Weights of a small transformer language model.
Size: 15 layers, width 448, 7 heads of 64 (1 for keys and values), MLP 1216 SwiGLU.
Architecture: no biases in attention or MLP, normalized queries and keys.
Training: a variant of Muon for these matrices, 885M tokens, 13508 steps.
MLP neurons of a small language model. Each row is named by its layer, matrix (gate and up: input weights; down: output weights) and neuron, and shows model dimensions 256-351. Each number is 128 + 24 x the weight over its row's rms, rounded and kept within 0 to 255. A neuron's up and down rows have the sign that makes its largest values positive.
After each neuron's rows, "fires on" lists the tokens most often at its 100 highest values on Wikipedia text that the model never trained on.

L6.gate924 [158 158 139 102  79 146 125 149 118 107 173 158 124 117 119  78 119 147 124 145 116 164 151 129 123  81 125 103 105 103 138 103 142 142 115  88 174  99 135 122 130 121  97 143 150 136 133 177 142 145 143 108 115  92 164 102 138 108 118 155 138 112 154 105  97 171 127  91 133 115 146 114 129 122 112 124 127 145  90 129  85 145 125  96 172 127 163 123  88  82 101 132 165 161 105 148]
L6.up924 [161 142  90 132 153 143 128 121 144  99 149  94 101 142 140 110 129 164 126 130 131 141 149 178 134 143 141 143 128 133 141 144  90 112 119 100  77 136 134 139 135 119  93 152  84 137  97 173 141 170 124 108 101 125 126 162 154 137 151 135 170 111 165 120 113  74 132 129 146 134 115 129 117  64 128 102 158 122 131  92  92 138 152 116 148 152 142 118 150 120 142 129 137 106 158 101]
L6.down924 [113 115 111 145 145 172 123 160 151 139 168 141  90 119 101 107 142 128 127 107 155 140 157 176  95 121 139 132  90 166 109 106 150 101 131  85 102 134 111 118 121 119 136 112 148  92 115 137 156 126 102 103 119 104 133 142 114 120 143  89 134 114 139 141  89 151 161 125 119 103 120 124 147  97 131  86 144  93 177 113 139 131 136 121 163 110 115 132 133 106 164 175 151 136 117 108]
fires on: " one", " a", " each", " some", " any", " every"

L4.gate855 [148  94  79  95 148 115 109 139 108 179 154 136 114 108 156 115 116 125 142 133 166  96 142 163 105 114 124 124 117 105 115 149 142 144 149  78 142 161 123 143 131 134 110 154 134 107 145 117 161 125  86 133 133 163 176  96  87 104 124 137 126 107 112 104 133 139 141 138 182 172  91  95 128 141 148 148 126 130  96 100 111 104 135 111 132 155 114 128 145 135 130 101 125 138 114 130]
L4.up855 [140 143 176 136 112 117 135  96 112 150 183 114 117 132  93 135  90  98  96 128 138 111 163 155 127 167 104 145 103 119 113 153 146 114 137 174 113  98 131 134 125 122 139 134 139 123  99 160 130 129 130 120 168  85 116 119 129 123 122  92 121  93 128 135 151 144 125 119 133 155 131 138 143  91  91 103 114 131 129 112 110 128 117 124 129 101 135 176 108 116 119 101 160 150 120  99]
L4.down855 [102 123 105 138  96 188 109 139 131 169 113 157 124 108 101 125 140 112  94 153 111 173  85 147 159 140 147 111 144  96 170 107 108  99 136 110 120 136 170 139  94 164 150 153 104 136 149  91 146  86  98 161 153 114 142 172 125 133 153 141 113 119 124  98 126 118 146 107  90 105 116 119 158  97 154 152 149 150 128 118 152 109 121  97 140 104  86 157  88 117 129 104 140 111 141 153]
fires on: "ur", "and", "ar", "und", "ig", "os"

L2.gate94 [119 122 111 162 100 125 138 150 117 131 127 110  96  91 131 152  60 119 169 129 198 127 188 128 152 148 136 116 140 108 117 148 156  93  57 129 133 138 121 100 149  99  96 139 129 148 133  75 138 122 131 107 150 133  96 145 113 126 148 109 178  67 160 116  86 128 156 129  86 113 109 138 135 135 146 126 111 134 147 128 155 128 133 116 139 104  80 128 136 168 120 118 135 127 167 144]
L2.up94 [ 86 155 133 134 120 128 131 108 120 128 108 169 109 137 126 202  94 125 120 141 151 152 166 173 113 114 143 109 136 101 131 167 129 109 117 135 130 101 126 129 147 109  86 111 103  91  98  98 147 142 109  97 130 133 125 133 142 138 146 123 138 108 100 152 112 150 116 158  90 126 122 145 143 118  74 156 107 156 114 100  89 131  98  97 144 134 120 109 164 163 134 132 147 123  98 161]
L2.down94 [107 147 117 139 157 103 115 157 100  87 133  91  78 163 159 165 131 136  84 118 110 139 154 123 154 137 116 140 134  92 127  95 104  97 123 135 119 113 156 148 123 139 156 123 133 131 120 143 123 127 146 141 139 100 111 169 117  90 120 118 122 141 148 148 130 115 139 196 176  97 111  78 144 153 170 139 180  97 132 111 168 105 184 116 100  90 182 126 158 141 109  98 161 133 145  88]
fires on: " Y", "of", "-y", "ob", " Serb", "oph"

L2.gate899 [108 130 109 127 149 136 124 119 120 118 172 136  88 124 104 104 137 102  86 193 120 106 170 133 178 124  98 121 160  96 129 125 148 105 145 156 140 122 103 149  87 149 125 153 197  89 108 135 158 159 121 136 143 131 137 108 139 137 113 171 161  97 121 164 145 130 156 129 163 161 146  70 133 116 190 128 128 117 154 103 118 127 154 115 102  79 122 160 100 115 116 125 140 179 152 131]
L2.up899 [102 127 100 127 167 119 157 113 139 101 134 118 133 106 117 146 122 115 111 132 148  85 108 160 121 135 151 135 108  68 136 119 128 125 113 103 145 115 135 141 199 161 154 120 113 108 117 183 119 120 145 141 114  85 133 121 139 138 113 139 140  85 105  97 166 184 113 134 112 105 115  78 125 135 100 110 123 114  91 120 140 151 112 127 121 140 145 127 104 163  96 110 122 153 184 100]
L2.down899 [168 164 122 114 148 160  95 158 119 191 117 134 103 148 149 157 120 112 110 148 176 173 153 126 156 133 126 123  93 103 141 123 140 148 102  94 136 145 107 126 123 151 124 138 122  98 129 162  86 143  97 158 132  98 126 107  93 112 142 156 108 112  93 114 115 133 118 133 106 154 174 121 119 103 152 102 163 164 149 193 106 133  93 109 129 129 117 145 114 170 129 129 147 101 143 128]
fires on: " ret", "ur", "ost", " Ret", "und", "ew"

L4.gate432 [108 108 173 111 145 130 103 121 107 126 168 152  55 176 117 143 137 104 116 172 137 182 126 118 153 156 162 160 105 137  93 141  95 124 133 113 164  97 152 114 139 110 141 122 141 118 121 127 156 116 143 123 125 138 130 115 181  84 161 121 148 146 132 139 119 124 140 149 172 101 136 146 112  96 120 112 137 125 120 116 143 151 169 109 131 177 124 120 147 122  93 170 142 133 136 118]
L4.up432 [128 172 179 158 142 113 141 120 106 150  93 113  92 111 119  97 151 122 133 112 132 164 136 139  69 148 141 152 127 112 131  84 135 112 108 141 152 113 126 132 161 118 131 124 139  67 130 118 157 122 135 115 167  92 102 128 108  99 147 155 139 109 128 154 116 105 141 146 105  96 186 130 132 121 181 115 140 134 141 110 155 124 131 104 129 151 120 161 129  84 141 111 177 134 121 133]
L4.down432 [136 135 137 111 151 104 168 135 112 129 110 125 124 135 146 133 150 108 110  99 115 135 124 117  92 100  97 163 145  96 173 166 124 148 121 147 137 110 130 154 130 150 165 123 121  86 173 133  83 119 147 103 118 129 124 162 103 101 116 142 162 114 109 115 119  97 143  88 109 140 100 143 105 108  98 106 156 121 175 132  99 117 120 112 121 125 135 132  92 152 126 149 154 102 158 122]
fires on: " dem", " activ", "oc", "em", "anded", "orpor"

L4.gate275 [120  73 127 124  69 151 129 105 141 150 119 118 124 127 148  95 153 106 145 126 148 185  99 148 156 159 187 141  95  92 105 109 123 122  99 173 177 157 111 124 144 140 136 143 142 112 146 129 134 136 126 162 188 143 142 132 100 135 126 111 114 125 104 117  93 194 127  94 149 123 162 111 104 134 116 128  75 126 134 140 127 148 166 174 164  70 136 146 131  97 108 115 112  78 118 136]
L4.up275 [106 102  93 129 100 101 115 119  89 121 142 117 154  91 166  87 114  85  91 111 153 152 127 130  76 113 124 100 151  95 151 128 147 157 134 161  95 126  92 151  64 151 105 149 135 145 110 142 126 154 130 162 140 168 152 125  87 178 124 157  97 160 128 162 123 143 113 122 119 165 112 107 101  94  78  80 127 110 134 149 145 136 153 212 131 101 136 155 118 122  85 153 112 103 146 142]
L4.down275 [ 99 140 127  88 184 144 161 124 161  96 139 114 104 128 230 113 103  73 127 115 132 142 100 141 137 106  79 154 150 133 121 102 142 125 117 155 133 161 127 133 125 144 167 122 128 148 150 112 111  83  97 102 124 118 136 120 144 174 121 119 102 157 123 107 110 155  87 148 152 147  97 109 167 135  99 136 130 132 125 116 101 146 110 141 127 137 130 102 127 132  92 103 171 128 155 151]
fires on: ";", "\n", "ott", "ast"

L4.gate805 [116 137 133 106 139 115 113 144 125 101 127 120 122 113 172 123 130 122 127 116 153 143 104 101  71 120 192 118 147 156  91  98 128 113 132 144 119 111  93  94 121 116 132 126 149 163 138 137 109 124 166 147 140 136  95 137 131 164 121 134 135 116  90 115  96 108 147 115 147 141 145 134 113  90  87 139 160 152  95 112 152 140 141  97 144 112 155  75 123 159 132  84 166 129 180 159]
L4.up805 [115 127 138 112 199 148 156  91 116 127 144 134 134 100 176 141 130 123 107 105 136  94 106 113 110 111 200 115 140 119 111 145  95 129 156 145 122 102  96 130  71 129  93 164 125 153 148 139 114 129 121 143 130 113 124 152  94 131 125 143 139 143 135 156 107  72 107 114 147 116 112 115 145  83  89 161 142 129 146 132 144  98 123 129 131  94 113 142 136  84  80  90 151 117 143  89]
L4.down805 [150  87 122 140 143 132 104 154 129 165 163 114 134  99 255 146 108 110  99 134 143 112 141 133 113 128 144 132 110 134 175 131 179 148 116 139 143 134 148 155  85 132 145 111 116 135 134 160 142 138 137  98 167 114 151 121 135 162 106 113  99 105 123 131 137 154 105 126 139 152 139 131 107 119 121 137 121 112 130 101 164 132 120 121 136 135 132 144 114  89 112 168 129 152 132 144]
fires on: "-", " |", " husband"

L9.gate1070 [144 160 149 131 166 146 123 150 122 137 112 123 116 123 160 107 144 155  74 160 102 136 104 100 122 185 120 113 107 113 138 141 141 135 160  97 145 126 140 116 125 137 115 128 111 130 144 192 111  82 149 151 152 139 133 100 109  98 135 132 143 131 108 164 101 113 118 123 191 120 132 124 167 114 143 144 153 121 111 130  64 144 154 108  95 141 129 104 145 155 114  94 161 101 122 144]
L9.up1070 [122 110 117 105 104 187 152 125 131 129 113 100 126 129 146  96 124 101 105 132  85 150 128 131 104  85 142  78 145 133 104 144 138 170 142  94 117 108 146 121 147 141 114 142 169  89 151 137 124 138 137 173 128 166 135 109 121 110  96 146 143 111 157 164 105 147 132  80 154  85 129  98 115 126 141 127  91 105 117 113 168 153 187 100 112 132 110  73 136 117 155 114 183  93  98 112]
L9.down1070 [123 147 140 154 104 146 122 118 120 120 125 126 117 119 202 156 135  74 118 148 119 157 134 119 116 148 111 140 115 132 134 104 107 139 150  94 159  98 123 189 128 126 113 124 138  99 137 171 122  94 169 127 159  66 135 120  97 130 117 178 120 175 153 124 134 107 162 135 142 111 148 100 115  90 135 141 127 121 118  97 118 156 134 138 151 122 140 152 149  94 106 127 138 147 147 124]
fires on: " |"

L10.gate633 [126 142 178 166 127 112 162  99 152 139  81 118 106 154 119 129 160 126 143 162 173 122  57 115 123 129 149  94 127 148  93 158 111 106 127  94 126 189 114 161 130 172 147 146  43 124  96 143 131 110 111  91 183 153 126  95 117 135 110 106 119 121 144 122  91 138 118 100 100 116 147 152 128 126  97 125 109 128  82 140 116  88 168 174  97 122 114 137 125 167 159 150 141 130 168 209]
L10.up633 [112 103 105 180 120 139  87 108 141 140 115 133 112 104 152 171 135 128 118 123 127  91  70 111 108  98 140 136 161 130 113 146  81 104 150 124 141 182  90 147 122 144 151 135  86 127  97 142 130 127 138 144 132 166 140 111 116 145 109 153  97 134 163 126  85 120 116 114 126 116 150 129 148 113 121 149 115 101 123 156  92 153 133  91 139 104 112 162 134 152 145 132 154 120 125 171]
L10.down633 [107 117 136 123  76 155 119 131 127 118 157 157 160 151 255 122 148 134 101 139 148 157  94 148 102 146 152 116 169 143 113 119 129 150 135 109 139 133 137 137 122 196 133  86 110 108 100 141 124  90 128 135  92 116 156 152  71 129 108 165 128 120 137 140 113 143 147  99  91 150 101 147 130 125 107 148 110 121 128 122 138 135 139 129 143  90 117 145 103 114 114 109 119 169 122 126]
fires on: " |", " –", "-", ":", "|"

L4.gate686 [146 108 128 170  93 147 130 123  86 110 124 142 108 110 108 100  98 164 117 101 109 104 167 132 126 124 174 146 117 202 166 116 175 165 128  63 133 140  99 105 144 181 108 129 125 135 104  91 139 141  95 175  62 140 127 115 151 115  90 116 130 126  80 131 119 144 147 147  93 167  96 100 153 158 131 116  97 152 103 185 114 165 104 115 157 151 147 131 109 113 114 119 100 127  97  82]
L4.up686 [117 117 161 137 112 132  82 101 128 124 103 168 183 114 137 119 175 117 145  83 114 124  74 112 151 147 128 114 109 179 131 114 145 124 139 114 107 126 111  92 126 146 126 123 156 148 129 124 112 149 119 140 146 144 136 117  88 120 131 123 125 118 149 172 112 140 106 139 101 168  80 151 117 106 137 101 129 197  45 144 130 105 134  88 113 117  83 115 124 111 145 107 133 126 160 123]
L4.down686 [167 120 126 149 120 127 155 111 103 158 128 140 140 128 158 112 125 112 129 118 104 109 161  66 141 125 151 143 132  91 104 141 171  92 125 124 121 113 129 104 178 106 100 118 195 138  97 158 147  85 198 165 102 159 119 120 124 130 120 136 144  97 138 150 141  90 127 168 134 134 103 126 132 178 171  99 161 120 186 112 130 122 155  69 112 103 123  88 138  85 113 182 133 115 108 136]
fires on: " W", "r", "n", "im", " Score", " L"

L4.gate32 [144 152 132 145 111  78 145 125 158 166 134 150 159 124 104  98 145 127 164 132 175 153 145 112  78  93 153 132 142 121 125  96  84 138 148 142 128 114 125 118 138 142 105 130 159 173 131  94 162 148 162 138 121 132 138 133 127  93 141 173 121  97  87 109 121 146 122 140 129 116 173 122 124 172 142 150 152 118 154 139 145 128 135 162 142 102 127 137 124 106 195  97 139 120  83 129]
L4.up32 [191 125 131  96 121 150  88  74 135 150 100 146 117 101 135 169  93 107 163 101 116 178 183 103  98 170 108 120 152 142 103  84 136 158 135 136 151 163 153 122 156 125 121 118 111 104 133  90 133 139 135 140 139 137 127 114 119 146 156  92 121 111 116 127 135 120 104  90 123 155 112  87 171 169 119 129 116 150 139 134 147 109 166 130 126 134 137 139 129 110 104 106 131 132  91 110]
L4.down32 [ 85 139 105 126  99 164 163 161 141 119 124 111 131 106 148 108 155 165  85 115  94 131 101 145 160 119 159 110 116  88 133 121 122 139 116 163 137 182 133 167  78 146 156 122 121 139 139 147 133 125  92 120 138 154 141 123 126 136 126 117 112 152 115 129 120 153 186 124 124 108 103 117 180 126  93 145 101 141 121 141 109 135 132 143 105 129 141 156 102 161 126 113  99 109 134  56]
fires on: "===", "field", " Total", "inal", "s", "ists"

L9.gate830 [165  95  89 108 137 157 160  67 122 162 155 103 124  86 144 113 117 118 146 105 135 137 143 105 106 146 130 127 111 159 146 162 131  92  90 140 167 135 116 140 114 108 131 147 125 162 123 113 102 115  67 134 120 110 119 123 138 141 105 126 156  99 136 133 141  88 116 111 114 163 142 106 144 122 105  87 178 142  99  92 124 111  99 120 148  59 104 127  93 135 105 110 157 153 151 124]
L9.up830 [112 127 148  98 126 108 120 119 135 108 130  97  98 119 137 128 119 133 106 131 129  84 132 147 117 162 117 127 156 156 130 151 193 124 131 101  93 116 133 153 112 128 162 185 119  86  98 153  96 177 145 141 134 133 126 158 112 153 116 147 153 113 112 159  99 137 176 127 145 143 129 128 182 140 125 134 140  82 118 123  76 142 117 134 122 153 138 139 122 152  99 126 156 129 158  81]
L9.down830 [127 118 165 140 164 148 116 116 152 138 153 118 126  94  97 145  74 104 140 114 112 118  91 140 112 109 134 109 106 148 120  84 150 137 143  53 130 116 117 151  97 110 148 133 151 127 109 134 125 123 110 129  71 133 120 175  79 108 124 134 136 128 105 133 107 129 135  79 116 107 158 145 142  90 128 170 148 115 172 119 148 148 104  85 143 139 111 154 104 130  93 170 162 143  96  97]
fires on: " some", " what", " att", " any", " more"

L4.gate566 [138 120 152 125  96 123 117 107 135 102 107 120 107 168 179 126 159 101 121 112 101 132 104 151 110 125  64 117 104 178 151 151 141 110 126 102 130 160 113 150 159 108 147 129 114 113  89 162 153 126 119 119 134 141 101 152 112 119 108 117 118 134 161 163 138 118  93 106  92 158 166 149 133 142 172 115  87 149 144 154 134  97  90 117 150 135 158 119 172 124 158 174 151 152 182 162]
L4.up566 [120 140 114 176 157 156 118 135 160 130 119 106 135 108 135 123 111 100 148 111 149 134 114 148 110 137 126 142 130 127 127 162 128 138 150  90 118 127 129 142 117 168 124 153 135 136  89 121 110 171  94 131 129 172 140 105 157 121 113 142 157  75 100 147 119 121 118  98 134 131 161 140 151 111 119 143 114 125 147 133 120  99 117 116 118 130 161 148  91 155 123 113 102 142 117 104]
L4.down566 [127 117 149 153  88 159 161  90 104 124 120 163 101 135 185 136 151 100 151 117 114 101 130 111 128 142 132 112 123 145 120 116 136 146 131 123 131 147 137 123 136 111 147 140 135 143 104 133 141 132 122 144 161 116 138 136  96 148 102 109 114 105 150 168  84 122 173 162 101 129  97 104 116 135 130 113 114 152 116 135 124 108 127 120  85 147 142 106 134 116 100 116 149 111  91 119]
fires on: " cont", "on", "ograph", " count", " Stud"

L9.gate1029 [120 118 128  70 104 130 111 151  79  74 184 157 184 146 168 156 109 130 124 128 110 130 125 128 143 126 187 106 122 150 105 138 166 121 143 120 133 107 119 152 157 106 122 107 119 145 138 151  96 125 105 130 133  95 134 115 126  84 153 121 154 119 137 132 152 125 147 181 132 134  99 121 170 138 107 113 142  84 103  91 168 173 129 128 103 128 139 126  97 139 117  92 134 138 103 123]
L9.up1029 [122 138 111 106 121 139 140 128 110 189  95 157 113 155 133 114 132 116 142 137  79 113 170 123 114 129 116 120 147  95 114 122 111 144 147 130 119 168 142  99 137 130 125 136 146 127 120 159 119 119 124 131 112 108 109  96  59 106 113 116 125 133 115 148 138 110 200 121 116 142 145 166  99 130  90 157 132 114 108 129 110 100 107 165 100 101 143 132 154 136 175 157 128 152 119 171]
L9.down1029 [152 179 117 118 172 133 119 140 137 132 100 133 117 153 138 103 120  78 152 147 127 154 103  88  99  97 127  68 117 135 154  97 124  69 123 157 159 123 124  58 151 142 134 126 184 133 120  91 104 137 152 119 128 100 149 115 122 141  67 149 131 123 121 138 126 131 172  87 165 138 163 142 102 135  88 133 133  99 107 124 102  99 133 154  80  98 110  93 142 134 115 137 155 145 152 142]
fires on: ":", " of", " Institute", " in", "°"

L4.gate21 [120 120 168 137 132 143 146 141 139 105 124 138 146  99 149 115  86 148 129 122 149 125  83 120 105 136 166 128 152 127  67 175 106 152 147 120 125 158 166 140 138 132 137  64 120 116 183 151  97 133 138 142 150 180 159 123 160 148 148 123 100 154 101 152 108 151 170 165 145  92 143 121 139 115  82 124 137 100 130 141  76 142 131 141 122 105 117 122 153 130 145  89  93 146 158 151]
L4.up21 [118 139 142 138 143 134 136 165 170 151 135 140 106 147 140 103 163 142 129 109 136 113 100 145 111 178 108 125  81 117 114 109 143  87 102 153 162 146  89 159 130 118  89 135 145  96 120 148 135 152 193 130 105 137 172 134 132  87 120 119  93 120  96 137 122  94 150  82  82 188  42  71 145 123 129 150 105 119 123 140 119 122 117 150 116 140 108 102 172 132 118 151 113 135 160 119]
L4.down21 [176 124  95  81 130 122 111 100 120  82 104 132 107 119  77 135 140 122  95 153 135 110 121 143 165 108 117 141 146 110 202 145  95 135 127 161 145 199 142 146 137  57 150  97 101 126 146 107 156  98 135 150  97 125 161 116 147 126 111 128 131 152 124 110 156 103 137 126 122 160 124 161 113 135 130 130 125 118 140 119 104 111 152 138 107 107 156 164 126 137 100 109 111  94 141 125]
fires on: " of", "aj"

L9.gate577 [126 122 117 129 130 173 157 146  79 137  86 104 122 142 141 144 123 102 100 122 157 132 137 154 110 125 104 112 129 128  79  98 177 190 127 149  92 172 161 120 128 132 131 152 139 127 152 114 139 106 130 132 149 137 158 147 157 149 131 173 123 110 111 125 145  88 110  97 132 101 108 140 104 122  99 136 101 112 122 162 123 129 162 146 157  74 129 131 103 122 100 125 124  76 121 127]
L9.up577 [ 97 184 128 142  91 143 120  86 161 112 170 118 103 106 154 124  77  79 107 134 130  82 124 123 168 106 112 111 144 112 116 114 171 129 151 159  84  98 120 122 155 168 142 121  82 152  71 160 120 104  98 124 130 144 142 136 104 152 162  87  73 150 129 124 135 126 158 122 107  87 126  88  92 130 121 143 126  85  80 146 149 115 141 139  73 136 151 124 119  94 151 118 127 137 129 131]
L9.down577 [169 120 133 133 146 176 147 132 176 169 107 164 114  94 171 133  94 120 103 133 174 142 125 132 120  86 117 109 149 119 121  91 122 173 161 148 123 162 101 138 127  97 125 119 126 140 162 129 119  85 104 113 121 153 128 123 136 125 148  76 105 136 113  84 187 111 106 148 130 130  95 115  72  93 131 166 155 105 163 109 100 148 117 156 130 125 108 120 132 136 111  76 122 122 135 144]
fires on: "|", " |", "\n"

L9.gate295 [120 199 107 158 119 149 116  99 109 159 146 177 133 122 123  68 132 100 155 151  79 113  95 105 134 136 136 109 114 144 147 140 112 113 145  94 138 101 109 135 142 119 143 189 109 118 111 101 161  72 127 145 166 120 150 104 167 158 159 119 155 129 107 135 124 115 142 128 116 125 106 103 176 136 162 130 154 103 124 142 113  89 138 132 112 154 100  97 162 114 132 114 165 148 115  98]
L9.up295 [143 141 121 139 130 133 147 117 146 137 126 170 167 125 172 108 121 132 120 127 151 135 105 134 141 132 135  71 130 144 157 119 150  41 149 120 146 115 145 139 141 141  75 115 138 186 158 105 170  97  98 157 129 115 107 115 155 160 124  67 173 110 156 132 118 142 117 108 116  71 101 155 128  97 163 126  77 129 115  99 120  77 133 130  93 126 151 134 153 108 117 133 169 136 143 118]
L9.down295 [183 139  93  69  81 139 147 117 161 152 121 130 115 136 160 160 151 100 132 141 167 116 140 135 120 155 136 130 122 107 167 148 140  94 139 131 146 117  84 133 138 135 144  62 106 145 107 139 142 138 154 123 146 101 151 134 128 138 123 146 127 135 139 128 174 144 131  92 147  99 148  95 156 107 111 158 127 136 104 113 117 146 129 116 128 123  86 122 135 148 126 127 179 158 141 100]
fires on: " of", "'s"

L4.gate1024 [151 121 158  78 163 137 158 119  79 101 153 120 106 123 127 180 102  83 103  99 152 125 120 117 117  83 149 132  62  91 111 153  90 148 125 101 160 110 118 118 127 120 111 126 128 138  92 115 141 146 113 177 140 134  93 118 173 114 140 156 118 146  62 131 143 100  98 165 114  99 126  82 113 132  77  77 133 163 107 117 121 119 110 126 129 149  72 131 109 163 113 130 131  79 157 141]
L4.up1024 [122 163 157  91 141 155 115 179 160  85 116 155 132 131 131 151 118  95 116 181 123 151 163 167 140 132  96 167 135 126 122  95 125 132 146 116 146 126 152 145 117 130 128 104 113 141 126 162 157 130 107 146 152 100 165 114 105 156 140 144 192 143 137  96 182 125 143 145 125  86 171  86 110 112 111 120 133 121 119 104 119  72 131 117 119 150  99 121 113 170 134 116 123 126 115 131]
L4.down1024 [ 96 119 136 126 144 129 125 168 123 151 148 125 126 175 124 112  88 135 109 110 128 145 147  84 146 151 117 181 136  99 164 175 156 136  90 145  92  94 101 111 122  90 155 145 127 147 121 168 103 102 114 113 136 118 100 167 127 158 109 140 142 150 110 121 122 164 137 143 116 128 135 111 109 134 112 100 149 143 144  89 142 107  71 119 128 141 117 127 145 138 105 124 106 103 138 132]
fires on: " Pro", " Pop", "em", " dem", " Cap", "und"

L12.gate968 [109 126 103 156 134 166  85 129 117 132 129 160 103 112 152 102 104 126 160 130 114 140 116 122 146 112 101 105 133 132 132 109  72 102 104 108 117 132 141 150 139  81 124 120 138 160 109  68 111 113 122 121 105  83 189 109 108 109 152  76 147 150 109 139 162 108 152 129 133  92 112 104 143 135 139 164 138 142 149  97 109  92 122 141 150 102  73 112 151 106 122 120 140 124  94  94]
L12.up968 [129 120 132 123 116 160 105 121 105 101 132 105 126 134 105 147 152 119 116 103 125 113  90 128 117 103 111 175  72 140 125 107  79 122 108 118 106 134 142 138 160 176 124 124 143 123  79 119 134 124 148 121 123 117 137 137  72  98 126 113 119 158 138 140 178 120 167 116 143 136 109 139 103 131 113 184 140  99  64  92 102 140 140 144 114 158 116 158 142 147 111 156 103 119 115  91]
L12.down968 [162 158  74  97 103 133 137 165 151 122 119 113 122 125 255 114 124 132 117 128  98 147 128  85 123 124 141 145 153 145 150 132 158 135  96 128 133  85 110 100 136 114 137 134 130 143 106 135  92 129 139 133 156 112 164 116 134 150  95 104  91 108 122 110 122 155 152 123 135 137 138 134 134  81 126 135 161 132 123 186 114 117 130 108 143 102 139  95 123 109 122  88 159 141 165 117]
fires on: " to", " of", " over", " in", " |"

L9.gate661 [145 136 137 118 159  91 103 122 134 135 156 106 124 138 148 110 106 110 138 160 136 128 127  90 174 119 101 133 159 114 166 126 124 200 152  94 140  99  93 131 150 135 133 142 145 122 110  93 123 176  85 109 171 147 111 120 145 127 129 127 123 174 128  99 148 100 110 152 110 127 135 162 157 136 166 106 113 105  97 135 114 151  97 111 160 105 129  98 129 138  65 152 127 142 158  91]
L9.up661 [153 129 132 141 125 130 139 118 150 108 106 106 143 129 168 128 111 155 104 133 116 113 131 144 152 128 137 136 142 155 170 112 121 139 127  90 127 127 146  88 139 137  93  75 102 105 106 156  96 142  91 134 128 140 125 125 104 130 174 113 114 117 134  79 122 186 136 120 112 100 150 132 128 118 147 107 114 119 114 158  93 167 115 116 125 136 122 122 114 165 115 126 136 144 182  75]
L9.down661 [116 129 126 133 109  80 111 163 173 115 123 144 121 112 161 145 144 102 135 151 103  88 116 119 115 141 159 174 132 120 131 156 115 146 116 138 123 130 161  83  95 126 107 157 144 114 132 149  56 134 134 111 133 122 136 106 114 103 113 117 109  76 133 149 153 114 164  68  63 128 100 154 153  94 131 108 158  84 126 126 122  91 122 106 126 154 162 151 112 128 111 100 133  98 139 119]
fires on: " Ne", "ce", " 195", " spe", " 190", " 198"

L4.gate201 [137 138  99 114 115  88 103 147 149 136 143 124 116  81 125 119 104 148 124 103 131 133  74 112 125 170 157 179 117 136 142 113 100 162  95 130  70  98  88 100 116 145 156 128 123 142 126 114 118 163 109  91 107  70 110 136 136 154 104 111 170 163 125 107 151 147  85 148 142 137 114 141 112  70 119 156 101 128 106 141 115 123 114 138 128 119 154 105 173 127 108 124 126 136 167 161]
L4.up201 [169  87  88 118 109 163 133 127 120 171 140 101 125  67 155 133 105 110 181 121  95 154 110 138 153 155 118 146  94 127 118 142 101  94 172 137 114 120 108 112 121 158 143 133 131 163 131 109 141 138 146 125 118 120 115 151 130 115 108 128 138 134 119 135 108 116 172 146 130 124 164 127 120 128 117 112 164 146 130 122 148 125 158 102 101 152 115 155 128 164 132 109 148 164 134 125]
L4.down201 [173  53 108 137 115 128 108 167 123 114 121 148 130 116 229 118 119 115 142 106 125 157 108 153 180 125 125 141 130 107 131 149 127 109 148 126 117 176 125 129 155 172 150 126 102 140 129  92 131 152 114 147 151 116 118  87 134 108 139 168 145 153 138  87 136 161 107 109 138 142 102 123 134 100 106 101 155  95 132  78 119  93 111 128 136 110 126 111 145 119 132 130 124 161 110 117]
fires on: " by", " with", " from", " against", "ound"

L9.gate966 [144 132 134 181 109  92 157 118 125 123 139 140  99 176 137 111 115 136 153 114 121 166 164 122 136 172  97 143 159 164 167 165 111 105 113 121 171 118 102  99  99 142 145 161 100 123 129 100 156 143 169 133 112 128 101 108 150 135 142 149 165 139  63 160 123 180 140  86 118 150 126 142 166 106 154 163 149 128 101 139 150 117  84 115 113 137 104 134 145 146 124 126 155  99 133 122]
L9.up966 [131 136 130 111 129  90 139 140  82 166 126 114 143 146 172 138  88 167  93 145 134 154 134 113 127 189 146 108 141  85 156 151 135 116  87 138 118 104 132 127 123 162 118 139 153 151  90 121 126 155 151 162 131 106 155 131 136 146 136 113 138 100 165 159  82 139 127 144 123 134 110 160 153 128 122  98  95 132 101  94 108 145 152 140 134 160 124 151 138 162 140 135 111 101 157  80]
L9.down966 [110 129 104 126 140 122 155 105 103 155 120 162 179 125 220  92 142 113 120 159 120 112 123 129 120 158 117 127 158 106 146 163 136 116 101 139 124 125  78 117 111 128 122  99 147 131  90 137  82 104  93 110 118 118 129  99 173 137  92 130 122  74  86 104 138 148 138 172 106 156 104 140 110 109 116 158  92 165 117 123 115 129 123 131 128 128 125 103 128 106 113 130 147 137 173 104]
fires on: " in", " of", " on", " for", " to", "ed"